Weights of a small transformer language model: width 512.
MLP neurons of a small language model. Each row is named by its layer, matrix (gate and up: input weights) and neuron, and shows model dimensions 240-367. Each number is 128 + 24 x the weight over its row's rms, rounded and kept within 0 to 255. A neuron's up and down rows have the sign that makes its largest values positive.
Before each neuron's rows, "fires on" lists the tokens most often at its 100 highest values on Wikipedia text that the model never trained on.

fires on: ".", "-"
L13.gate309 [170 128 147 129 111 145 124 145 112 118 109  98 142 125 151 160 134 162  99 107 141  92 133 120 130  87 144 162 112 134 121 152 170 102 130 152  92 129 134 164 147 127 122 157 157 132 125 109 128 139 128 156 153 106 122 126 168 107 132 111 135 136 145 139 106 168 138 132 124 134 139 111  78 136 136 156 123 126 131 110  87 116 174 132  96  96  79 118 103 110  93 128 111 121  90 154 130 117 124 119 148 113 134 127 112 149 129 159 145 140 138 123 123 105 160 100 109 118 136  83 144  67 147 129 108 144 108 184]
L13.up309 [152  83 105 140 107 105 105 130 108 106 121 104 115 124 108  99 149 168 126 110 176 145 153 153 130 111  91 120 123  84 126  81 144  72 150 128 206 122 146 131 132 179 120 150 128 118 133 138 116 134 148 153 114 127 128 123 104  96  98  82 126 143 155 148 144 117 170 127 120 101  87 116  80 142 126 167 129 119 133 120 110 139 118 132 154 143 122 160 109 158 135 107 115 127  80  88 157 112 145 132 170 124 135 145  87 125  99 139 159 182 111 134 135 133 112  92 115 100 129 134 129 126 122 128 155 115 160 165]

fires on: ",", " of", " and"
L13.gate1062 [152 150 124 108 126 169 122 102 142 134 120 138 188 125 123 111 114 122 172 130 162 110 108 131 132 117 135 144  99 143 131 120 107 121 114 109 101 128 128 154 135 131 148 136  94 136 140 125 109 113 126 155 125 153 118 111 138 145 112 145 117 110 165 151 119 122 116 118 154 164 113 126 127 108 106 141 127 145 136 109 139 126  98 131 111  92  72 109  87 139  97 122 107 166 185 118 123 100 130 135 102  90  74 131 129 159 124 147 160 102 149 167 117 169 115 100 145 123 125 132 141 113 127 140 124 114 152 143]
L13.up1062 [149 107 121 158 112  91 173 152 129 150 137 156 138  94  91 108 111 199 106 120 127 128 156 134 129 134 118 155  93  94 112  94 132 105 164 130 161 154 107  92  94 121 123 137 129  70 114 149 132 155 108 130 123 151 139 137 163 163 104 120  94 148 119 119 127 108 182 126  79 132 129 131 138 128 142  74 152 147 133 140 145 123 136 136 149 131 156 175 137  95 165  87 143  95 113 138 157  97  92 108 127 107 158  98 171 118 132 113 132 107 104 124 169 109 123 182 161  63  96 155 115 112 139 108 132 155 153 152]

fires on: ":", "\n\n", "-", " \"", " de"
L13.gate721 [116 110 127  90 100 139 155 114 137 154 129 128 130 100 109 148 125 144 149 115 140 111 141  90 188 121 137 132 125 138 161 111 137  79 108 112 139 117 145  86 125 153  98 134 140 130 121 103  95 120  77  75 109 163 109 121 181 133 110  81  52  99 107 106 141 151 129 126 153 112 111 138 139 110 162 108  82 142 116 126 139 149 146 117 140 190 102 142 154 182 105 128 140 103 116 109 113 129  66 133 101  89 103  99 107 138 139 114 118 136 163 100 130 162 138 117 120 128 152  82 128 137 112  64 145 163 119 138]
L13.up721 [108 146 113 119  83 102 147 146 123 142 142 158 117 128 131 166 117  92 141 126 150 178 141 135 109 155  98 136 152 136 140 112 123  91 172 101 105 165 195 129 140 162 154 118 143 171  94 121 172 149 128 110 146 141  74  84 145 146  93 124  78 102 141 132 133 160 158 141 116 163  88 124 127 117 109 107 123 195  80 166 134 127 166 120 147 135 113 105 127 126 137 108 117 145 141 122 166 153 119 137 150 140 180  86 141 129 130 132 120 121 140 155 101 139 108 124 156 106 143 117 186 119 137 128 119 110 132 133]

fires on: "y", ":", " by", "ay", "\"", " and"
L4.gate782 [112 138 110 136 152 208  96 116 133 153 155  87  99 152  98 141 139 132 160 158 106 108 126 109 138 116  91 113 120 163  92 133 139 121 123 133 141 132  94 127 138 104 114 139 120  86 141 145 177 142  79 137 160 137 176 163 117 124  90 140  96 126 126 112 133  90  94 144 141 127 149  89 116 120  95 184 122  76 171 123 139 138 131 120 142 142 128 161 107 142 162 128 121 129 123 115 129 146 146 112 115 108 184 108  78 138  97 129 105 134  95 127 151 106 128 117 141 129 122 136 107 121 122 104 175 132 152 113]
L4.up782 [129 151 130 134 172 184 168 103 109 168  96 114 121 109 107 136 124 162 135 116 106 119 164 102  81 121  95 166 101 132 119 133 122  99 129 167 182  97 110 158 139  79 112  99 109 122 181 128 144 138 111  75 140 153 148 128  67 135 126  97 117 151 100  93 141 128 101 147 138 149 154 148 150 124 140 140 155 125 138 123 141 137 118 100 164 149 143 122 126 122 132 127 186 121  97 128 125 126 118  95  95 125 139 105 115 132 136 141  93 145 125 123 132 154 102 107 126 121 159 126  95  96 123  90 119 141 120 145]

fires on: ".", "'", " on", " in"
L9.gate202 [119 137 118 120 157 125  97 130  77  99 155 157 142 119 152 171 102 145 120 144 113  92 124 119  95 177 126 155 121 173 124  95 128  91 150 166  51 141 129 128 113 105 122 150 150 153 176 130  88 164 125  93 105 109 115 156  89 146 129 140 117 166 131 135 143 152 116 109  91 119  78 144 158  98 163 146 154 112  94 114 109 171 120 123  93 113 138 166 152 160 121 165 161 156 133 123 131 142 122 145 135 140 137 184 152 131 150 147 106 109  91 109 132 121 101 126 160 135 130 116 114 124 167 126 122 126 114 115]
L9.up202 [135 131 152 126 178 146 138 128 109 146 107 164 112 117  93 171 158 116 140 129 100 104 105  82 142 134 160 135 100 106 110 101 103 117 147 136 124 124 163 131 151 108 133 122 181  96 136  81 118 120 141 111 128 134 162  79 137 155 137 105 110 132 179 127 111 131 102 124 100 141 148 159 130 110 157 111 108  90 144 138  98 128 104 115 158 110 149  92 145 124 166  72 153 141 118 105 100 181 134 126 141 123 133 161 133 166 118 159 134 159  99 109 130 109 117 154 135 151 156 136  75 113 143 148 107 136 132  99]

fires on: " It", " film", " school", " show", " series", " college"
L5.gate253 [108  99 120 118 120 119 178 127 203 154 115 110 148 164 110 158 140 133 156  99 126 152 112 155 145 158 142 119 126 123 129 142 191 144  67 130 123  81 125 148 104 136 142 126 150 139 154 104 110 160  98 147 135 112 110 150 140  98 122 112 143 131 121 176 155 163 169 103 175 121 105 108  92  92 143  86 131 139 129 117 137 110 122 122  87 133 106 124 140 120 105 101 113 141 102 107 124 130 119 106 119 118  96  98 106 125 125 141  85 102 117 134 117 136 125 141  98 115  99  91 164 103 111 133 127 105 152 155]
L5.up253 [128 109 124 155 178 139 139 160 158 141 127 112 119  93 140 139  92 122 128 127 139 174 127 122 111  89 117 147 161 137 133  97  93 151 104 124 100 107 137 159 133 140  76 134 137 150 124  87 103 152 165 150 138 140 143 150 114 139 130 121 122 151 110 108  52  94  93 164  82 134 129 152  88 130 176 149 151 121 107  98 110 114 117 126 114  97 109 143 144 113 128 135 121 102 121  82 136 110  78 176 128  97 121 137 173 135  99 168  92 156 125 124 167 130 123  89 117 117 113 132 145 134 143 161 114 112 139 141]

fires on: ".", " to", "=", " The", " that", ","
L7.gate1252 [116 140 112 142 164 147 155 164 153 100 122 123  98 153 126 130 158 122 137 149 152 145 119 114 154 133 133 106 112 157 129 103 134 145 109 122 143 117 120 156 117 141 106 167 190 150  99 194 122 132 113 130 127 161 146 135 146  75 152  94 156 163 118  98 113  83 141 137 104 126 132 103  90 146 136  97 129 156 132  99  90 135 113 136 175 129 158 108 171 133 107 117 121 109  99 112 157 126 156  79  84 127 141 138 169 126 122 138 113 138 174 131  80 114 168 123 116 172 119  86 136 183 139 115  94 105 135 117]
L7.up1252 [133 129  89 134  95 129 122 142 163 114 121 167 130 154 123 126 126 115 112 128 158 142 108 183 141 148 149 115 145 111 143 123  84 133 149 153 146 108 128 144 161 136 121 111 103 139 162  73 124 116 155 129  81  93 107 167 169 113 118 123 116 153 167 177  88 130 174 125 157 121 128 145 130  70 109 113 114 158 120 105 130 119 116 123 114 125 129 170 127 170 157 106 156 114 112  80 151 100 175 155 144 119 120 138 150 163 122 126 158  84 169 144 123 105 132 143 111 131 118 148 141 139 132 133 129 136 139 154]

fires on: "-", " due", " according", " addition", " not"
L9.gate575 [118 133 123  97 105 150 107 148 145 149 139 128 100 105 122 113 110  97 151 133 128 146 119 162 101 118 152 123 116 146 112 141 130 128  84 106 139 143 126 179 102 172 158 158 107 148 156 122 177 136 146 142 144 128 118 157 126 155 154 126  93 155 152 110 152 174  78 148 155 151 123  94 134 119 122 131 128 166 148 137 169 151 163 124 127 175 168 112 101 153 113 119 103 121 127  93 130 138 118  98  94  78 167 159 136 130 118 166 164 155 132 124 133 136 107 140 147 122 114  83 128 128 155 102 128 157 129  92]
L9.up575 [129 128 115  61  91 108 143 146 151 133 150 138 108 120 143 152 125 169 163 140 127 164  96 120 133 139 103 113 125 162 138 143 129 105 139  83 135  90 120 132 103 133 158  94 128  78 131 146 112 160 151 161 132 156 148 135 173 122 115 165 152 119 118 131 143 114 121 135 146 131 165 108  88 115 154 112 123 170 147 142 124 120 121 143 174  98 115 151 138 145 106 137 176  95 150 125 140 116 106 110 161 161 141 128 117 118 111 114 165  86 197 117 125 173 133 113 160 122 149 145  87  95 126 169 118 198 132 113]

fires on: " and", ";", " or", "osed", " by", " &"
L5.gate286 [122 103  64 107 142 151  93  99 166 130 141 125 121 149  84 149 169 128 171  97 167  96 146 137  94 110 125 134 174 139  99 107 113 104 122  87 127 130 155 140 120  60 133 126  99 118 142 105 123 164 107 148 137 105 163  91 143 122 106 150 126 122 137 136 118  98 101 125 109 114 137 146 138 144 147 146  88 135 134 154  85 124 135 110 105 120  92 141 118 132 161  89 118 136 144  73 117 132 139 107 105 114 181 172 106 156 103 141 111  99 134 108 135 127 111 118 108 151 141 133 111 119 134  94 121 113 116 144]
L5.up286 [180 134  97 147  78 204 160 126 145 108 110 105 116 137 161 151  89 153 123 126 158 111 109 135 104 155 141 118 149 162 123  99 125 111  90  92 131 157 102 179 128 114 166  98 121  88 126 124 179 132 127 100 144 103  90 102 137 112 103  93 116 118 109 120 148 121 130 128 126 127  90 151 127  98 129 124 131 155 117 126 118 107  99 116 126 111 139 138 115  79 141  86 149 136 121  81 162 136 125 178 123 133 132 131 100 169 166  97 153 105 144 161 118 116 104 132 113  92 119  92 104 128 128 150 136 160 120  98]

fires on: ".", "-", "d", "n"
L5.gate88 [118 109 177 153 127 107 145 121 137 135 118  96 112 166 124 141 171 121 118 104 101 175 108 121 115  94  95 167 130 128 124  98 111 133 133 150 126 169 153 112 106 158 128 158 134 151 119 181 123 150 132 153 124 133 141 101 157 123 159 150 151 111  95 142 111 134 131 152 100 103 149 107 136 115 126 112 155 144  96 126 131  83  87 119 108  93 136 126 131 141 169 210  97 135 128 142 164 150 157 130 111 111 147 135 135 130 129 155 137 168 103  78 122 153 153 114 165 131 147  87 102 181  91 129 112 166 119 147]
L5.up88 [166 151 160 127 139 143 132  58 112 119 168 185 121 138 109 123  80 109 132  91 157 106 187 122  85 155  68 128  95  92 146 124 127 125 112 119 111  68 143 113 122 156 148  70 131 140  88 124 130 132 152  91 172 126 125 103 156 127 130 107 157  90 103 138 120 136 134 137 101 142 113 148 177 117  89 132 127  80 133 104 129 132 148 146 103 111 106 181 137 138  92 144 104  83 121 143 113  99 139 126 119  97 122 148 138 148 105 170 168 125 123 115 159  79 119 105 121 145 124 159 184 108 125 127 151 114 114 153]

fires on: "-"
L5.gate460 [153 120  89 163 117 139  82 124 127 155 174 166 154 130  91  91 141 117 148 142  89 131 134 110 148  93 114 116 116 149 170 128  71 122  80  72  93 134 157 156 140 158 147 149 130 159 135 113  81  89 124 106 107 114  82 122 123 165 161 144 163  98 150 119 138 113 123 151 150 118  98 128  94 152 177  94 120 171 156 155 140 122  86 138 149 144 106 118 138 138 102 145 104 125 107 140 159 155 103 124 134 144 144  98 153 139 128 159 142 149 147 125 122  83 121 127 144 167 143 108  95 104 147 126 106 144 145 101]
L5.up460 [141  96 114 149 117 137  87 103 136 161 104 171 108 143 132 118 119 137  89 143 106 151 107 123 123 173 134 175 112 125 151 139 106 116  84 121  89  85 109 145 153 135 137 110 136 144  74  79  78 158 110 108 185 123  83 184 100 121 162 137 139 146 177 134 155 123 141 122 110 100 104 109 101 168 127 113 149 132  68  55 121 128 116 108 156 122 124 124 121 137 164 149 112 113 130  92 183 100 115  99 123 105  87  80 128 140 159 155  83 122 157 113 140  56 120  99 107 159 140 136 140 120 136 120 149 178 135 108]

fires on: "-", "th", " of"
L4.gate1234 [150 127 102 137 139 139  95 133 158 119 126  96 106 123 128 140 130 109 109 145 115 155 147 131 139 101 139  84 139 127 148 134 163 131 136 113 105 131  78 132 123 154 107 107 146 161 121 142 165 137  71 117 148 120 154 162 105 106 145  99 149 102 151 121 122 101 117 143 102  98 108 111 165 129 136 176 116 154 128  83 165 109 126  85 104 124 130 139  80  96  68 133 122 166  95 157 132 123 143 159 104 162 121 106  98 105 105 130  97 129 109 110 118 129 120 115 192 110 136 118 133  90 145 146 163 104 130 115]
L4.up1234 [167 117 171 144 131 116 121 125 167  96 139 150 140 110 135 137 112 152 126  95 128 142 139 155 177 103 160 146 105 117 116 106 112 105 144 135 132 122  84 119 148  96 126 102 145 150 151  99 110 158 123 109 127 137 135 143 130 121 117 127 136 160 102 118 107 119  88 189 118 136 121  70 125 169 172  86 123 135 131 100 171  55 105 161 168 120 146  54 151 145 107 109  91  98 117 139 119 104 115  94 111 124 148 107 123 102 131  99  91 158 134 115 100 135 137 171 122 135 123 152 128 124 122 163 153 111 138 160]

fires on: ".", "–", ",", "-"
L13.gate494 [141  96  91 135  91 156 110 113 134 130 135  88 110 133 111 108 138 160 103  96 136  97 111 150 122 173 136 143 122 182 177 123 148  83 149 130  71 108 110 143 120 133 145 147 143 139 115 131 136 157 152 153 155 134 118 140 144 134 138  74 163 118 172  96 125 118 155 162 146  87  84  93 124 125 156 131  98 149 151 147 101 167 131  93 100 128 116 102  98 131 149 181 153 136 128 150 142 131 129 169 105 130 105 136 169 143 100 129 119 119  92 126 138 121 175 139 173 122 161 106 116  96 114 150 146 161 115 143]
L13.up494 [137 163  99  84 128 143 103 135 170 138 157 101 169 119 144 145 136 125 136 140 123 103 138 168 151 139 175 127  75 160 125 103 150 112 115 116 114 105 127 120 109 108  98 112 154 111  83 131 128 159 110 126 137 160 143  74 125 105 152 172 100 181 144  65 123 111 152 110 183 111 118  80 142 150  92 151 168  92 114 128 143 122  95 124 109 127 152 125 112 126 104 103 127  99  78 152 158 140 122 137 142 131 101 147 149  99 165 130  96 135 147 136 108 124 113 139 114  95 157 150 101 160 137 129 110 107 134 133]

fires on: "-", "n", " /"
L4.gate310 [137 171 141 125 171 136  97 102 151 134 124 127 124  94  92 115 108 147 107 127 135 123 124 130 144 101 136 127  99 150 166 127 163 119 183 129 124 142 114 133 108 123 147 148  88  98 135 165 131 137 123 163 141 164 118 109 127 141 119  95 128 141  95 139 122 122 155 121 139 117  97 152 137  91 122 114 107  91 176 147  81 118 104 124 124 178 103 185 142 138 119 163 143 129 164 126 101 104 123 129 152 139  82 101 102  77 122 138 136  92 117 161  85 186  93 152 145 125 127 157 128 109 108  94 141 147 131 145]
L4.up310 [126 104 129 153 144 110 152 103 124 166  85 158 164  82  87 137  80 151 116 123 164 108 163  97 108 131 110 139 121 110 137 118 134 112 129 162 160 127 134 156 120 150 108 143 100 162 144  96 142 146 127 136  86 116 139  86 157 139 141  91 129  87 138 132 121  98  93 127 105 122 150 167 156  97 158 165 140 113 112 162 130 161 115 107  85 133 124 149 141 144 157 129 134 133 144 160 113 121 118 109 129 139 129 127 145 147 139 126  92 145 182 100 157 142 141  95 167 119 103 133 122 152 118 137 141 131 154 136]

fires on: ",", " in", " and", " D", "o", " de"
L5.gate1264 [112 120  94 150  93 161 104 155 145 128 145 102 155 124 130 120  92 139 113 108 119 117  79 132 106  87 108  91 113 148 104 119 131 103 131 126 149 141 142 114 127 153 112 133 156 158 125 145 101  94 116 117 158 108 142 124 139 159 153 192 166 124 136 122 141 156 119 124 123  80 108  95  99 105  78 111 145 122 128 129  94  69 112 131 166 107 186 109 116 144 133  96 141 127 133 122 134 130 126 138 158 130 129 157 101 153 126 135 147 155  99 150 164 109 121 120 148 141 111 124 115 145 123 175  98 114 141 101]
L5.up1264 [152 110 108 174  97  98 112 153 108 136 120 142 139 105 105 127 146 154  85  89 164  86 110  98 165 121 141 108 155  82 136  81 124 143 153 130 151 109  70  89 107 132 141 110 134 112 186 145 130 147 160 133 121 131 140 119 158 126 103 136 108 153 112 150  82 128 103 141 119 101 103 156 140 154 131 160 121 156 127 135 139 129 117 155 118 121 164 114 150 105 152 139 150 110 145 141 147  90 144 142 129 106 124 125 174 130 161 102 150 137 145 118 146 105 124 160 131 113  82 110  69  88 141 125 130 153 152 134]

fires on: ","
L9.gate954 [150  48 157 122 115 139 116 109 171 111 146 134  98  88  88 125  88 117 136  91 106 138 155  98 129 118 174 137 115 143 162  88 135 148 139 134  97 111 123 111 104 111 152 123 138 131 124 154 166 120 132 140 129 143 156 147 120 106 147 127 116 124 111 139  98 129 129 116 161  97 126 139  96 137 158 124 108 116 127 123 121 126 162 133 138 106 109 125 108  91 141 162 138 105 137 127 115 124  59 134 131  83 189 127 112 118  94 130 140 139  91 106 101 160 129 114 149 114 114 184 138 158 125 122 122 191 134 145]
L9.up954 [123  79  74 101  89 167 102 110 131 151 135 122  92  82 180 156 133 130 142 164 126  94 127 106 129 138 168 163  75 120 123 135 126 152  72  99 111 123 147  95 109 138  95 159 160 154 131 145 122  93 172 127 144 130 139 113  96 124 106 137 110 119 122 105 146 131 114 133 130 101 164 165 106 124  96 138 118 103 111 134 164 138  88 185 131 142  79 108 135 123 110 121 139 136  91 130 130 149 112 201 161 162 161 119 103 130 118 154 116 120 112 121 102 141  97  91 106 132 130 106 107  84 165  92 113 138 160 137]

fires on: ",", " (", "án", " Al"
L9.gate705 [148  60 115 115 125 133 123  99 175 120  98  83 114 130 110 143 138 138 152 155 124 108 188 127 116 142 150 126  97 128 118 116 131 120 153 114 128  84 117  91  97  97  74 125 143 167  71 143  96 122 129 115 145 171 154 163 125 156 108 111  88 145 129 145 131 146 153 121 132 137  88  81 112  97  71 158 113 167 175 141  74 160 146 133 126 126 123 141 124  90 148 114 142  80 114 130 160 157  88 143 136 142 111 133 139 108 121 149 113 119  92 127 197 121 179 131 157 108 123 158 151 161 122 138 124 115  78 101]
L9.up705 [169 119 105 144 149 138 107 155 132 150 138 116 125  78 165 162 101 117 157 148 120 166 128 119  92 127 137 144 110 103 146 117 121 127 105  90 126 131 176 115 125  71 105 125 138 164 134 123 116 108 107 101 135 122 126 155 145  82 113 147 124 150 143 118 113 152  80 111 158  86 137 123 145 131 118 141 153 101 116 128 124 120 122 146  90 132 155 131 142 119 145 115  91 111 133  96 111 136 128 124 167 117 128 145 129 112 166 139 131 104 122  99 127 126 117 139 123 103 121 160 114 147 135 129 155 115 108  74]

fires on: ",", "-"
L13.gate1167 [161 119 112 104 106 184  79  97 115  82 119 164  91 165 136 110 102 144 121 130 113 108 130 129 143 158 127 130 104 151 144  95 115 112 161 108 145 170 123 113 136 147  70 180 125  97 150 142 155 102 124 128  93 149 160 142 132 145 126 131 110 147 156 105 115  96 108 136 112 111 113 118 119 133 100 141  90 136 173 124 132 164 108 169 170 145 139 121 110 155 128 116 106 153 150 104  96 103  62 108 156  85 125 150 138 128 165 115 104 143 162 108 136 178 103 101  92 116 114 180 128 137 176 126 128 126 141 136]
L13.up1167 [148 124 101 109 115 118 130 101 140 115 131  94 137 112 152 149 138 111 124 136 131 119 159 181  88 106 139 117 100  76 162 151 121 142  93 113 115 114 168 148 121 138  91 134 140 169 119 131 156 159 111 103 127 139 126 113 164 140  85 173 138 134 149 112 118 157 130 129 137 168 134 100 113 121 177 103 100 149 133  92 143 142  90 162 145 138 120 125  86 141 101 110 171  94 154 120  88 156 130 119 107 146 153 108 179 101 113 140  99 101 121 133 171 129 110  89 133  94 119 120 149 130 158 116 155 137 118 143]

fires on: ".", "g"
L4.gate111 [100 116 126 151 113 153 144 131  87  83 111 130 108 110  89 140 151  94 110 141 119 141 149 125 154 128 114 131 107 119 109 107 158 115 133 117  82 142 119 163 163 150 112 149 137 111  96 161 124 121 116 133 129 167 154 130 137 135 105 104 137 139 146 108 138 178 161 134 134 128 140 115  91  80 166 179  92 138 120 132 156 143 125 115 136 147 150 150 128 136 153 165 138 123 127 132 171 133 173 126 140  98 167  95 133 127  92 155 108 120 120 101 105 138  57  91 146 164 136 132 131 105  98 184 131 138 154  67]
L4.up111 [155 135 144 136 118 153 168 128 127 109 153 147 100 142 137  91 155 110 168 132 119 134 116 104 123 139 131 125 102  89 118  92 148 136 101 112 131 163 149  94 136 174 103 124 141 132 133 136  99 131 165 154 162 152 101 147 135 121 117 110 173 139  95 163  97 130  96 114 140 120  94 117 160 128 119 120 148 115 133  95  98  78 110 113 149 128 109 145 174 144 115 122 129 187 122 107 142 132 102  93 136 168 162 148 129 101 108 144  97 132 107 143 113  95  70 134 150 146 109 130 119  99 102 102 128  97 105  95]

fires on: "."
L7.gate678 [111  91 114 116 127 115  95 172 120  96 146 123 146 142 149 122 162 146 115  90 175 138 103 119 108 138  77 152 130 118 137 123  97  88 119 164 139 155 134 133 134 148 106 135 123 126 114 134 114  87 146 152 129 130 132 174 127 149 136 149 138 156 180 138 176 152 113 129  99 136 153 130 133 103 152 135 140 104 136 139 101 183 123 122 148  74 114 101 128 157 162 169 177 159 124 142 115 135 125 111 108 120 138 165 158 103 134 159 146 126 120 108  92 114 107 140 117  92 116  56 111 113 146 186  99 175 143 160]
L7.up678 [142 107 147 158 141 130 155 135 170 131 150 123 135 173 132  96 124 101 109 113 122 158 165 124 158  85 158 105  86  81 135  96  94 105 104 171 122 123 131 102 138 169 104 133 145 152 139 118 134 130 129 113 148 109 146 138 137 149 106 124 111 128 136 179 115 133 118 124 144 116 140 136 158  99 121 105  82 123 145 128 108  69 175 105 105 121 137 181 120 146 166 138 117 124  99  85 137  91 151 124 153 155 105 144 116 151  95 191 152 154 104 159 114 117 138 116 107 158 129 127 172 126  94 156 122  97 125 117]

fires on: "-"
L9.gate940 [116 104  85 129 121 166 124 157  92 130 161 172  97 127 140 157 118  99 155 120 111 104 125 126 119 125 105 129 109 185 124 147 124 151  93 122 112 110 116 140 131 153 116 136 132 127 163 118 104 111 164 106 123 120 118 148 125 158 155 113 145 122 119 165 171 103 117 144 136 111 100 115 157 143 138 140 104 107  94 116 140 142 161 121  93 159 141 147 154 173 152 148 115 133 124 140 173 157 112 152 130 101 121 138 129 160  85 126 127 126 166 111 119 149 160  95 144  86  98 110 124 107 156 122  94 150 107 121]
L9.up940 [112 122 106 126 149  92 109 159 111 114 150 130 144 147 113 173  74 123 139 132 160 140 113 110 139 123 117 147 103 149 150 100  78 130 135  81 123  92 137 184 141  88 144 143 124 144  90  93 122 170 142 128 158 146 151 122 110 113 107 109 140 131 151 131 138 145 159 161 106 138 123 133 122  85 159 121 128 159 134 161 114 124 120  87 126 111 133 171 180 125  98 145 114 142 139  83 143 125 116 115 161 110 124  79 144 122  95 117  76 161 147 135 165 125  83 141 117 157 119 108 162 118 130 139 162 169 106 140]

fires on: " of", " over", " Over", " served", "-"
L4.gate461 [161 106 125 126 162 125 109 110 148 112 131 132 135 115 133 111 137 150 145 163 125 138 136 150 132 106 130 136 118 171 139 160 112 131 145 119 125 163 137 189 116 121 100 159 117 107 156 139 141 178 150 129 173 153 122 114 131 151 142 126 183 120  76 157  67 111 153 180 101 119 136 161  96  95 130 157 114 121 141 149  83 115 130 127 188 163 136 112 139 115 154 124 151 146 126 135 166 104 118  93 136 116 124 124 134 113 133 114 135 131 118 142 151 133 115 100 135  91  86 154 115 110 109  82 101 131 114 113]
L4.up461 [ 86 147 177 125 108  80 114  71 142 158 129 115 130 139 153  93 114 122 119  97 146  96 125 164  97 100 157  96 147  99 111 156 140 108 157 120 150 190 139 114 116 153 105 163 124 138  90 110 148 158 138 147 136 112 120 119 151 146 125 116 172 114 105 115 141 144 135 144 119 154 149 162 106 108 158 106 139  85 119 180 100 129 143 117 157 137 101 111 157 178 128 129 142 116 131  97 134 151 133 105 169 100 134 100  90 155 152 114 150 135 131 121 139 135 172 135 159 140 137 108 113 178 107 114 170 138 121 118]

fires on: " of", "-"
L9.gate204 [157 113 135 134 117 125 110 116 175 116 154 121 123 126 137  91  93 118 126 139 113 148 119 165 153 150 114 113 125 125 153 110 134 129 118 153 143 121 127 167 134 160 148 121 112 124 104 143 107 115 118  96 144 129 125  82 139 157 132 150 168  98 141  98 123 140  72 115  90 130 113 123 170 116 111 122 129 150 148 173 155 122 131  82 107 104 140 138  99 132 104 108 100 126 135 111 186 107 144 109 138 120 123 131 171 121 150  93  92 139 126 119 100  97 106 142 174 152  87 161 142  94 141 126 135 147 142 114]
L9.up204 [137 105 137 116  71  89 139  92 153 109 108  99 148 144  90 130 128 133 131 133 129 116 123 114 179 132 105  77 136 132 132 133 129 139  87 128 161 108 122 131 170  99 135 118 132 119 124 109 119 138 178 137  93 109 157 152 127 102 127 105  92 110 112 180 139 152 127 125 137 124 159  96  88 159 117 108 130 121 102  80 123 123 117 144 152 131 141  78 113 176  82 132 131  91 114 101 153 149 107 112 111 139 150 120 153 144 131 117 111 104 143 118 123 127  92 151  87 125  70 160 163 144 167  97 154 104 132 134]

fires on: ",", " while", " and", "m", "t"
L13.gate750 [126 120 145  90 118 114 118 116 105 152 131 143  79 134 123 140 111 102 126 149 124 119 112 100 108 145 106 143 162 103 128 116 122 136 148 123 142 123 155 123  99 160 127 145 125 142 116 149 150  64 107 147 136  95 142 115 127 140 135 105  97 182 150 125 150 156 116 135 144 156 162  84 129 140 170 137 133 161 147 142 118 145 128 164 166 103 105 146 151 116 153 109 178 118 120 128 131 142  96  58 139 102 162 155 110 126 130 176 104 123  85 119 146 159 123 138 127 124 113 133 149 135 164 120 120 120 157 171]
L13.up750 [177 105 110 110 109 142  76 141 121 162 137 159 127 112 124 102 150 135 139 125 144 119 118 162 123 126 121 135 109 115 140 105 111  99  95  99 109 138 159  78 130 141 159  94 110 132 109 130 131 135 136 131 126 122 120 134 122 130 189 115 129 164 106 106 140 155 124 139 120 118 103 169  72 143 104 135 153  91 134 134 162 162 147 139 132 143 127 141 138 161 134 129  93 120 114  73 129 172 116 176 134 177 106 114 150 138 139 138 152 104 153 157 130  86 113  85 128 139 148 145 153 104 134 131  99 144 120  96]

fires on: "=", "-", ".", "st", " critic", " p"
L9.gate199 [187 162 156 107 141 123 154 178 101 165 133 122  93 137 108 130 144 123 106 122 104  99 134 125 145 123 125  88 145  75 103 165 113 134 129 133 106 122 130 112 121 107 117 152 133 143 133 133 112 111  94 123 120 143 131 194 104 154 145  93 151 140 125 114 153 134 141 124 127  87 100 121 138  87 121 104 147 139 168 176 134 115  96 146 135 103 165 146 113 130 111 136 137 131 120 123 161 155  85 102 154  97 116 156 106 104 127 143  91 133 164 113 111 151 154 112 143  63 107 109 169 102 120 148 157  99 111 137]
L9.up199 [136 162 154  79  79 139 145 148 112 116 126 140 116 154 158 126 113 124 137 148 129 117 117 127 164 136 126 124 118 169 138 123  98 160 131 106 150 144 135 154 161 101 139 150  95 151  86 135 138 153 125 114  69 156 124 139 162 112 135 179 175 113 101 107 148 143 185 119  81 131 181 130 148 122 122 132 163 124 144 141 132 132 127 119 146 119 170 142 157  85 152 100 102 116 160 124  95  84 126 144 151 130 123 144 157 160 103  96 115 147 104 123 139  94 117 152 144 128  82 167 135 122 121 119 133 134 117 146]